{
  "num_hidden_layers": 14,
  "num_key_value_heads": 1,
  "rope_theta": 500000.0,
  "qk_norm": false,
  "init_std_o": 0.0,
  "init_std_up": 0.0244,
  "init_std_down": 0.0,
  "batch_tokens": 262144,
  "train_tokens": 955000000,
  "dataset": "wikipedia_en"
}
MLP neurons of a small language model. Each row is named by its layer, matrix (down: output weights) and neuron, and shows model dimensions 320-415. Each number is 200 + 40 x the weight over its row's rms, rounded and kept within 0 to 999. A neuron's up and down rows have the sign that makes its largest values positive.
After each neuron's rows, "fires before" lists the tokens most often just after its 100 highest values on Wikipedia text that the model never trained on.

L10.down1011,172,189,167,201,220,226,189,200,182,164,169,218,162,269,262,148,213,191,137,156,247,237,263,197,164,142,165,189,171,182,169,161,217,154,239,257,286,120,186,274,148,177,156,191,134,131,197,193,213,232,226,256,165,161,202,196,143,213,185,199,258,129,226,160,157,164,180,233,263,176,219,237,193,187,135,236,170,215,169,126,221,188,168,196,213,233,189,167,143,267,222,172,196,232,132,178
fires before: "\n", "s and"

L11.down1278,137,243,200,171,163,175,225,173,187,116,115,146,246,242,175,159,205,190,231,197,262,123,202,295,142,183,264,158,142,223,161,215,188,144,195,167,197,208,214,234,209,169,136,228,211,128,217,192,168,218,142,293,229,261,185,232,227,187,229,227,159,214,239,213,167,228,113,167,231,197,173,199,184,122,189,180,168,275,221,186,222,180,248,132,178,174,183,204,132,178,208,239,240,276,134,211
fires before: ", ", ".", "2", "1"

L10.down1704,244,197,213,271,207,270,188,310,212,230,157,171,185,251,174,237,202,188,166,274,214,174,138,225,186,184,229,227,176,123,184,181,226,186,132,233,193,203,286,208,260,224,190,277,269,226,251,197,102,249,182,195,144,150,186,223,219,194,236,188,185,201,178,272,217,218,187,191,222,236,198,188,236,241,159,162,188,232,201,202,201,172,151,252,195,209,242,138,155,288,193,199,227,234,168,212
fires before: "–", " |", "\n", "2", "0", "1"

L11.down1483,207,183,205,252,211,117,240,192,261,233,219,221,216,244,126,168,204,192,201,164,236,199,233,172,238,215,261,208,201,220,168,143,281,203,248,214,213,214,130,316,198,221,171,216,197,135,174,261,226,237,175,207,257,190,269,212,150,285,247,165,221,194,212,120,292,223,256,196,212,151,240,254,250,191,145,226,207,167,197,159,278,144,253,174,215,185,256,193,209,288,170,162,155,219,189,184
fires before: "\n", ", "

L10.down403,177,144,172,232,242,219,192,138,193,222,255,177,155,189,157,226,192,176,182,236,175,122,210,232,192,216,209,181,197,144,220,187,147,240,183,279,196,188,200,261,210,222,110,123,178,192,167,176,248,141,160,182,192,161,170,206,127,151,187,186,130,217,193,226,211,233,211,175,272,199,217,122,200,120,244,224,241,158,239,185,168,232,278,255,295,168,217,169,233,201,202,284,203,194,159,212
fires before: "2", "1", ", "

L3.down276,259,143,203,159,209,220,169,202,203,182,231,194,205,201,194,168,239,214,146,238,193,230,244,222,173,177,250,201,241,189,134,149,227,257,138,225,204,200,220,176,284,150,160,222,182,205,295,308,180,169,252,220,161,166,198,182,129,188,159,132,181,240,165,105,172,172,216,215,196,217,226,195,139,239,163,297,130,186,142,196,216,180,202,192,199,279,195,236,211,90,220,146,165,190,179,216
fires before: ".", " (", "–", " | "

L10.down891,182,162,167,136,189,175,199,168,266,149,196,192,233,232,139,160,199,251,186,122,224,169,191,240,174,211,185,213,232,194,144,180,209,204,275,207,160,236,179,168,251,275,247,158,158,176,190,226,150,197,191,240,156,155,251,125,248,238,169,182,323,237,106,190,151,203,184,360,293,163,284,195,231,255,182,208,232,187,195,132,215,262,185,191,180,207,210,213,183,336,173,178,189,153,165,206
fires before: "\n", "\n\n", "1", "2"

L10.down223,191,201,150,220,206,198,210,200,182,224,206,153,254,220,192,173,194,172,223,197,210,199,202,155,283,193,241,197,216,227,204,153,183,246,222,191,174,170,123,210,258,210,175,115,193,215,229,177,137,233,191,244,193,231,223,229,223,218,272,181,224,235,151,199,169,277,204,234,212,231,143,206,162,178,194,150,247,251,145,164,169,217,185,199,149,237,219,91,158,228,191,211,188,172,267,197
fires before: "; ", " | ", "–", ".", ":", "\n"

L3.down93,192,210,144,196,195,290,245,257,182,178,226,150,131,182,153,205,159,219,179,235,176,164,226,228,236,212,187,151,220,222,164,160,244,189,222,204,178,214,210,180,223,189,188,194,224,238,285,201,203,202,179,208,216,239,181,185,238,180,246,118,242,129,164,258,266,199,235,287,159,201,193,182,201,177,187,217,215,181,193,109,251,213,143,244,305,245,233,251,182,150,185,232,196,168,213,250
fires before: " | −", "; ", "4", " | "

L10.down1054,271,132,149,201,246,129,123,189,216,193,261,167,179,169,181,213,162,160,138,264,232,144,237,183,181,229,224,79,203,188,212,193,277,240,169,170,265,268,275,148,214,197,153,186,161,222,251,239,144,123,227,238,121,169,192,163,153,165,203,201,174,195,259,242,178,220,201,191,174,244,179,247,185,223,200,245,205,254,246,222,178,216,181,195,230,184,215,163,152,199,186,244,262,187,204,226
fires before: "\n", "\n\n", "–", "6"

L10.down212,151,198,147,171,180,194,236,166,213,182,176,274,174,146,171,204,201,259,158,160,292,266,228,137,171,191,192,168,323,147,157,240,200,195,223,258,153,123,189,199,134,192,247,264,307,215,289,158,150,222,228,203,212,186,251,170,222,245,112,243,122,212,228,258,205,192,148,241,208,280,180,180,146,209,215,257,210,236,225,171,152,303,210,267,262,200,208,195,171,185,217,212,237,169,173,187
fires before: "1", "0", "2", "3", "4"

L3.down648,265,197,189,238,135,213,96,209,178,308,202,181,246,208,124,212,181,203,140,127,164,208,249,213,125,169,135,156,100,180,126,199,283,141,239,295,174,212,233,154,199,275,175,182,162,169,256,236,228,225,134,238,143,154,187,160,207,221,245,195,147,241,204,208,179,185,161,142,217,158,214,220,197,234,136,223,222,182,179,233,241,257,246,206,151,173,223,124,207,225,242,207,165,224,243,165
fires before: ".", "°", " |"

L10.down657,248,163,236,198,240,189,177,248,193,156,218,169,193,135,286,148,287,298,266,219,152,102,137,166,196,189,196,211,145,179,234,198,211,216,211,211,232,204,231,254,197,197,212,244,246,262,177,236,165,230,176,214,193,177,144,263,138,170,144,227,135,186,186,226,250,203,188,148,226,247,174,177,174,198,183,205,207,226,194,190,243,250,253,209,278,255,256,213,280,189,272,148,156,193,205,264
fires before: ",", " million", ".", " million in"

L10.down1027,170,200,167,188,229,277,200,157,162,195,213,204,208,229,193,212,183,215,240,188,181,201,219,286,125,150,207,195,167,218,178,240,118,163,213,274,194,275,227,158,177,229,176,151,169,149,224,174,142,215,168,221,218,222,125,207,250,266,142,170,205,232,182,174,168,253,156,221,172,188,244,234,196,227,188,221,124,243,198,198,217,235,273,195,166,244,224,215,222,228,175,228,215,236,156,270
fires before: ".", " | ", " |", "BI", "023"

L10.down1716,217,162,105,242,248,144,215,274,190,181,196,192,143,222,195,247,192,205,191,251,181,216,194,183,149,221,134,238,245,148,236,170,142,207,224,171,253,130,130,208,193,201,105,168,185,182,195,225,229,247,219,158,223,233,140,116,176,131,214,204,151,184,207,201,273,206,205,131,177,128,158,186,140,89,233,191,283,244,217,172,156,152,157,130,126,193,283,239,231,142,141,164,193,176,156,192
fires before: "0", "1", "2", ", "

L10.down486,215,144,215,241,229,199,124,167,302,230,202,238,245,187,296,259,247,164,205,229,262,213,201,174,195,186,182,187,143,197,183,128,209,141,244,182,182,224,214,203,197,165,161,268,197,187,167,202,196,182,200,157,187,190,239,120,179,223,178,172,212,200,246,178,189,242,174,153,196,261,208,139,265,257,183,227,146,224,189,200,165,274,179,130,208,207,236,201,143,250,253,279,222,254,208,168
fires before: "\n", " | ", "2", " (aged ", " | M"

L10.down394,199,212,340,175,246,225,230,195,213,186,264,187,237,196,189,165,176,174,185,234,196,186,185,160,237,158,199,199,142,259,178,199,176,238,232,147,245,191,143,233,221,128,163,183,147,225,168,239,254,170,262,216,199,196,270,177,156,188,227,192,153,126,203,210,165,208,131,217,260,246,211,206,233,196,249,193,231,213,195,176,239,256,199,182,240,199,201,200,205,117,232,128,161,203,204,231
fires before: "0", "1", "2", " | ", "3", "5"

L11.down499,200,245,132,211,208,194,186,176,153,176,215,172,167,178,184,190,242,187,247,205,201,174,119,199,171,149,173,151,179,213,170,150,163,220,167,184,201,194,157,177,234,241,183,206,208,234,229,151,312,185,213,150,178,198,180,244,189,189,163,166,236,267,176,194,241,230,193,184,195,154,210,254,158,168,223,213,160,246,200,240,182,180,206,125,208,221,211,158,166,230,201,251,188,213,199,180
fires before: ", "

L11.down1064,244,235,205,152,181,162,243,146,201,238,276,184,101,241,208,125,248,249,291,192,181,220,293,173,182,230,256,180,161,229,160,216,185,200,184,264,246,203,210,228,202,277,221,134,227,254,286,206,145,219,141,228,195,124,170,119,238,169,181,163,174,147,162,202,214,190,157,215,124,188,193,260,196,231,121,207,224,235,207,226,222,216,206,184,261,273,234,152,234,199,192,271,216,187,198,206
fires before: "; "

L10.down101,218,297,137,175,175,172,190,157,228,226,127,219,220,210,145,247,331,220,244,209,303,219,179,187,148,172,159,200,201,181,203,168,200,242,167,213,193,215,210,225,189,178,220,103,202,207,215,160,198,165,172,183,293,274,170,249,193,133,209,224,215,176,194,212,234,117,226,205,152,202,191,187,209,177,156,139,183,205,243,234,177,199,167,184,208,232,145,157,221,116,92,221,203,115,238,174
fires before: "0", "1", "2", "3", "4"

L10.down1485,189,232,251,215,216,210,109,134,206,245,187,258,206,155,209,258,93,240,149,182,202,269,218,200,181,276,256,308,231,273,276,196,191,158,202,213,175,153,265,255,208,185,244,211,185,211,173,216,269,216,150,258,195,169,184,187,276,175,235,231,256,226,145,134,222,201,193,301,253,240,214,264,167,209,146,213,180,271,163,208,185,225,172,248,184,193,210,261,220,184,168,169,193,186,181,239
fires before: "2", "1"

L11.down52,257,186,229,146,204,170,205,214,142,227,265,243,184,161,245,249,206,169,221,143,183,258,155,202,189,145,225,174,178,189,160,153,180,296,275,253,181,166,88,185,173,215,249,191,177,253,239,157,236,178,170,226,234,218,183,233,233,216,233,127,197,217,106,219,200,181,215,235,291,202,184,231,164,137,259,168,114,247,268,204,207,291,194,171,258,176,202,123,163,165,203,206,242,227,161,167
fires before: "0", "1", "a", "2"

L10.down242,220,124,199,192,221,202,229,256,147,253,233,263,269,243,193,136,186,221,177,209,132,230,206,217,221,237,169,184,193,232,113,232,143,176,231,161,228,223,250,174,198,176,251,192,165,159,178,165,251,171,232,274,194,231,161,197,176,166,154,209,222,241,191,190,173,199,234,201,198,215,177,164,122,194,169,233,232,220,159,178,137,164,256,235,277,152,164,232,198,238,171,260,216,255,194,100
fires before: "1", "2", ")", ")."

L10.down730,199,143,187,190,134,138,259,216,203,178,181,242,202,119,227,234,207,200,155,235,240,302,156,205,188,268,242,205,233,183,211,297,149,176,255,227,247,170,153,234,196,137,205,179,138,210,234,106,214,194,223,205,294,224,149,230,200,149,163,208,200,194,210,232,251,238,200,211,268,187,134,250,206,201,191,145,170,232,166,208,239,236,172,166,262,156,135,264,236,175,157,247,216,206,212,235
fires before: "1", "0", "3", "2", "4", "NA"

L10.down1353,157,230,69,150,182,201,143,226,188,163,207,249,217,197,181,171,205,136,196,188,235,194,185,218,194,182,125,224,170,210,229,208,169,209,179,256,79,144,222,293,203,185,208,236,256,144,175,167,177,245,152,224,191,253,206,179,276,174,227,160,186,191,174,276,193,228,168,256,199,158,202,209,163,193,151,232,264,192,174,237,181,227,252,189,236,199,220,228,154,275,244,164,202,215,116,228
fires before: ", "

L10.down969,155,157,231,243,234,188,135,219,230,128,192,200,232,196,218,213,240,224,223,246,203,171,198,269,214,141,160,257,162,181,202,174,282,144,156,132,146,197,138,226,164,188,214,156,220,191,184,193,254,184,212,172,108,238,171,175,208,269,140,220,216,187,267,192,149,222,127,237,301,244,192,183,155,191,236,140,162,219,208,183,188,201,205,167,182,192,262,204,155,212,159,211,271,134,117,173
fires before: "1", "0", "2", " | ", "3"

L10.down2,204,295,217,196,207,282,235,248,188,167,224,127,179,118,150,203,172,289,185,250,200,220,219,226,177,280,224,179,144,226,142,175,217,192,170,167,227,198,172,296,188,213,243,207,218,227,126,199,292,198,227,177,140,230,235,289,246,154,203,196,259,224,211,197,118,199,188,161,264,185,230,257,182,268,268,277,275,212,196,145,181,269,242,117,166,217,277,172,213,212,164,167,158,251,273,226
fires before: ",", " million", ".", " million in"

L11.down1209,215,163,174,264,229,217,114,223,250,188,170,166,197,163,224,108,250,132,167,252,244,194,224,191,214,243,220,222,182,154,204,208,155,231,251,212,236,205,181,244,206,223,299,247,229,211,162,169,242,167,239,194,206,197,264,193,104,188,195,234,238,134,142,186,218,103,214,191,240,190,250,154,157,181,227,231,187,287,171,251,197,319,182,142,242,153,222,189,194,228,171,218,206,308,155,180
fires before: "16", "15", "13", "14", "18", "17"